config.toml
n_layer = 12
d_model = 160
n_head = 5
n_kv_head = 5
head_dim = 32
d_mlp = 640
vocab_size = 1037
activation = "relu"
norm = "layernorm"
norm_place = "pre"
norm_eps = 1e-05
positions = "learned"
qk_norm = false
attn_scale = 0.177
bias = "all"
tie_embeddings = true
parallel_block = false
init = "uniform"
init_std_qkv = 0.0535
init_std_o = 0.0535
init_std_up = 0.0535
init_std_down = 0.0535
optimizer = "adam_variant"
lr = 0.00119
beta1 = 0.9
weight_decay = 0.07
lr_head = 0.00582
warmup_steps = 369
schedule = "wsd"
decay_fraction = 0.738
decay_shape = "linear"
final_lr_fraction = 0.05
batch_tokens = [8192, 16384]
seq_len = 256
doc_mask = true
train_tokens = 109100000
steps = 9243
dataset = "wikipedia_en"
MLP neurons of a small language model. Each row is named by its layer, matrix (up: input weights; down: output weights) and neuron, and shows model dimensions 16-111. Each number is 128 + 32 x the weight over its row's rms, rounded and kept within 0 to 255. Numbers have three digits each.
Before each neuron's rows, "fires in" lists the words (lower case) most often at its 100 highest values on Wikipedia text that the model never trained on. A number after a token or word is its count.

fires in: "on" 42, "in" 6, "was" 5
L5.up162:158097136088174083116164104074134099150137163178105149155163141121150153103130098156185109088126158103103146140103124104095147177135132119053125124099077111149214207066209118143128103130125107173151135140087045142139098178136106095046126169195159116123077130132153123116138169119139085133
L5.down162:137125121156148101166140127151111090085137194109110121154156151105113124135215132160151105108129139146103112108160113157115160124111105067188149080116106098155052138162099143074135143146200098042097089134163051160170112152079154123067133153116110090110115097069066139140115108116147071085

fires in: "there" 33, "several" 10, "los" 10, "business" 5
L6.up216:167134109123142096114122115199111112137086091171133114161148150169186110118132091120172119134159141159170132102085135116149114121050115140117143176062101110148145132128083124167179095171117105129141148184139171091199109151183108165179097137132099087159141119122128155176154109139036147163
L6.down216:053111105124107101162122118081155148126097160109156077117122183231128103165120119102127139124167102123110058124125107135134178095154138118116157108165164110161126108158206142116123082150139121118134067069049130128121142125173110082094156100092135128100168150155091135080110125090137130140

fires in: "by" 41, "at" 36, "and" 4
L4.up424:119053092087176107141120173101118128111114132156133075183017134090105112139089153155164113154136143119120082087096153098101114157152168052094187124137089158150117098154146165064135119120143147104123115127112103179122139078165160176114129116070088126164097133141191067117127067150139116131
L4.down424:131089161103126128128117159134178078132123111135140138090093082182127061113204067109128141070148115169134153137166112097122124138151135092123132186162163103141090157148146167071110120167170120146186177146129131108097126139206103108151136111109074126146114210179096062131134178131091153109

fires in: "born" 34, "original" 12, "then" 7, "law" 6
L6.up603:167126083122131084083103104118128096137178171195136144156151155122125103146108154144187158145148160135186139130058084144128100127054156083143153153088120119116124116086069123125068111143116095112159164146105209107136092122152143182162139119127138109140152130158185085162082150212206090127
L6.down603:165087127109120170128181189086136067161107129133141154115110121142134132161051106112130161134116112189111186068165144184146135167115154105113138107140120117164134154086193131095163117167092065116122141124096092155031120087154087078141124099171096066154151090116109118146113151121137092113

fires in: "new" 38, "flowers" 5, "allow" 4, "below" 4
L7.up159:101143153065163181152167099125112058156170163139105121149109133191087175179055084160120182116057099115121168123073103152163141166093130157125064173130130167124140145124111100116090184138171111167118104110152173159117156166183120103100089089153132159159135122167109108141127127134094165115
L7.down159:084102128090180149135051175145090144128070076087148175134114172107170187203100144170126144152157112111109129138150126136122138138188131110127173120186069125150119081179134087165164121096164173075148148082164137129096117175112118094169148120093117126111192138055154108106162128163145109095

fires in: "found" 20, "known" 18, "not" 11, "founded" 8
L5.up117:134143149157151120068076064156117164125119128186150073163131127151150162110163211118103103148096180148116100119158113084149105156155094117152134082132160098122087125169111122146150113113096115161132046156156120146101137129168059072121116146109139200118109161121159105125134160062152164173
L5.down117:099134157154079090122197098134069130099076158139067076151085102099145193156111121136199096128152070115138118144145102111149134083123105141154120140117176142183099158135156126143185163170072214131118103096111095122111144099135126192144136131072142170131130084152117155168143136116149115095

fires in: "of" 27, "at" 13, "what" 8, "but" 7, "during" 6
L5.up434:104123103111158083203156154095090098126174125087121106174051107104149110077070160137167133155138147146126110101106145160110156159035132112080200141145090110182113096167131095127148113134135131147146120114144161139199135171178122140100146158106120136156119171117123151165181129078115149151
L5.down434:132080141088142139147145095147175102115086145168125141100120120186166132161106132122100135124098065128140151165167137198073146139120171114115152186098172175090148179111190115116106218119106066125126142094096044126128093068134149142089122127163147085165126148100111136133096135139133114122

fires in: "women" 16, "several" 11, "green" 8, "seven" 6, "given" 6, "withdrew" 5
L8.up180:094145110114146160124157146175119145129169087157105147193114152114129164116114142110136125143135125150166145111115158087154045118096133044107158094100129121167154091131128196099134197135117172113103134105145111161140131104122108098135139110148083110205164130149200111075177106131037060162
L8.down180:137160148144113084137139144119136115116118120120169081089133118136103121118108070098120085132115166128130090128149255153091124072126108147146092159110076147132181117215132090107130145121082138212171109100103146110111100138137144125104137156093097124146137159129089162131114185159085135149

fires in: "while" 22, "on" 16, "when" 15, "most" 8, "lost" 6
L4.up211:131137065171138153145182172118091087155123146145161103136088114085161125077152069077177118147152068158169095142146105146124157097164140166068124054103113157155109057084156138137108134118109170108123141108154136184129107081133125105131106093114139133175141122086109158102086154100067128118
L4.down211:136157130102139125078158131125111121131088097057161117130124187118117215140059083085137148168115161100122127141127120100102110195090108160124129167104113113095079098150135087106130149110187159181176147079075186146107117156132089097087164143117085164175109138119122141120168110148124118127

fires in: "on" 25, "may" 12, "mayor" 8, "under" 6, "omega" 4
L7.up334:159148093159138122112105125163123159151139121109121114111072091119100135095151126123181149140100123165110087098148092130096155150185165121138136141095119155164152136087181102103117118108164111137135087131135097155124135140167099142164130145106142175158127186112144146176099169082118220151
L7.down334:118179115163115144081207100117182110116101107132121135106150108101124089071111136155123140141180195139082126137156221107134130103076121159128110073146182111121140117121130152134119112143151142125163114150161157087159132174136128092132141180111129139163153109092112195177102126108158116061

fires in: "while" 19, "preceded" 12, "before" 11, "himself" 7, "success" 5
L7.up42:183075158107128138114158130151078127158125149048096097138151138044142199121094108165106103112120108171156073136134120123072080164174121118115127104172156144132165096115100156146124138158172107053128133112095105131180188090116157184095097128158123122127084148097099138127099207138078120112
L7.down42:083083160148089120179129118130172118120169120169148178105152136165153142113136174076120100123124155153133188168183201115145161151082205095095129064127132111185052118095167165082148112128153117102102096137132166160073087129129124060135146176121123144130136160132136056138158095108088137116

fires in: "local" 22, "was" 17, "on" 16, "health" 4
L7.up580:144135133130130161134137079233169074145173121097160135157109145094101173119132093091151096111179143134090112120133133104114121039061103098133114135130118105145153102131059123141152127195079169160109092117090105099118058164138079186092155100142144137108149112061147085149102137136173073165
L7.down580:129093112121178117135145154122071160139125097136184148163187187162098129101106114107156105150088115119043090102142243093101173108088160120141131140144090132131107151164135193074106149102144143180113078131173106140177139126144097051147101128090094171155166150093097135067144083188155095102

fires in: "as" 19, "he" 11, "be" 11, "we" 6, "lee" 4, "one" 4
L6.up500:106121126082134186147117097150079146143157144163136114135094065196166170169119129145142127144167122103129123109078112116158133162139084188158106085135088107161104098060151109116135174142142154125132092068169132157130111132185123151133167154088088155120116147111169105238062139079151181170
L6.down500:148116170106088110164129141059100165117055098081184191139179091089113138132137131094120133098126160171114183140119133109195169117151163119159152047110126144062124140101092199139141139088053132168140155118118093125151100095177136088153104135153116126127131114122107144083148122152153121177

fires in: "not" 44, "would" 20, "can" 19, "noted" 5
L4.up504:111076098105133189075130105115113097128152133137145137203146124123096133121117174140140137112106167140136082086117134125125086209187165056145126184124151152150200143123136175062130124110134168145113074141090100158041103148123146065141131140187111139165146160126148165110146118089136079169
L4.down504:095133082150110183135160079146129086193181095120126107116136129081129092105155144141155139190116093140143121136189163164091159117143090124112112147079117128120146122125129150108092133133160076124166114121171097073152136084128124128087123150093163088126079073180181141100176157093124161140

fires in: "as" 35, "within" 10, "in" 5
L5.up469:145057143164099120110149103161097132134103167135146115109119136162171162147120147182156124148116079133115130110103115106169132197136108099129125047145083084154166141155126118136118105169139177141125148124151110119148130122110122184090211111167109149114119199103094137172141093157169093087
L5.down469:127164116101113062088092160141171075157100109117159130093070156156143106120123112127165122153179133106203103141181116130089058100116179074048145118114117152118120178100151122175141084162161181122149147159177053133126083149131168141135158099127136123140135106103076122144170120204126114124

fires in: "of" 28, "considered" 12, "swifts" 7, "total" 5
L5.up17:093142041095129103077114087162174167149175090084113130200131090122156125146165167158172110130147140098156165171144140068129093131123122109106086099103132077132126151119133133110148061183132205078109137165121164140151154180124086114104110137124083084100098143112140118119150139161130105162
L5.down17:124163143062164122111129128118076110083109155110164117109094078193169140072205174109180107153132113101139124148130129115119122132102128147140143115225165132150121091067120131138097133148176117095098174122130121157120104096141137140162159072107094116118108096118098121172134125159162135113

fires in: "to" 56, "engineering" 4
L8.up553:100116149080125170123095168106051155165119130138130155152099173071122145156154152112125131135174173155110123122117189131137075140178087037120118148129161164126156085119139138122154132133150120086080101187084161072108195122146107067119113141147134189132099170129184110094168112083110135157
L8.down553:111071112125093132088143131129122162117130095117117135106135040177159160131123135091096053112188140094065159110118255105112124105140141079132072160178077211165088118114104083087172104124136125159135162146151093135099147125151159152144143180143131128108118146139085127092099146141146101107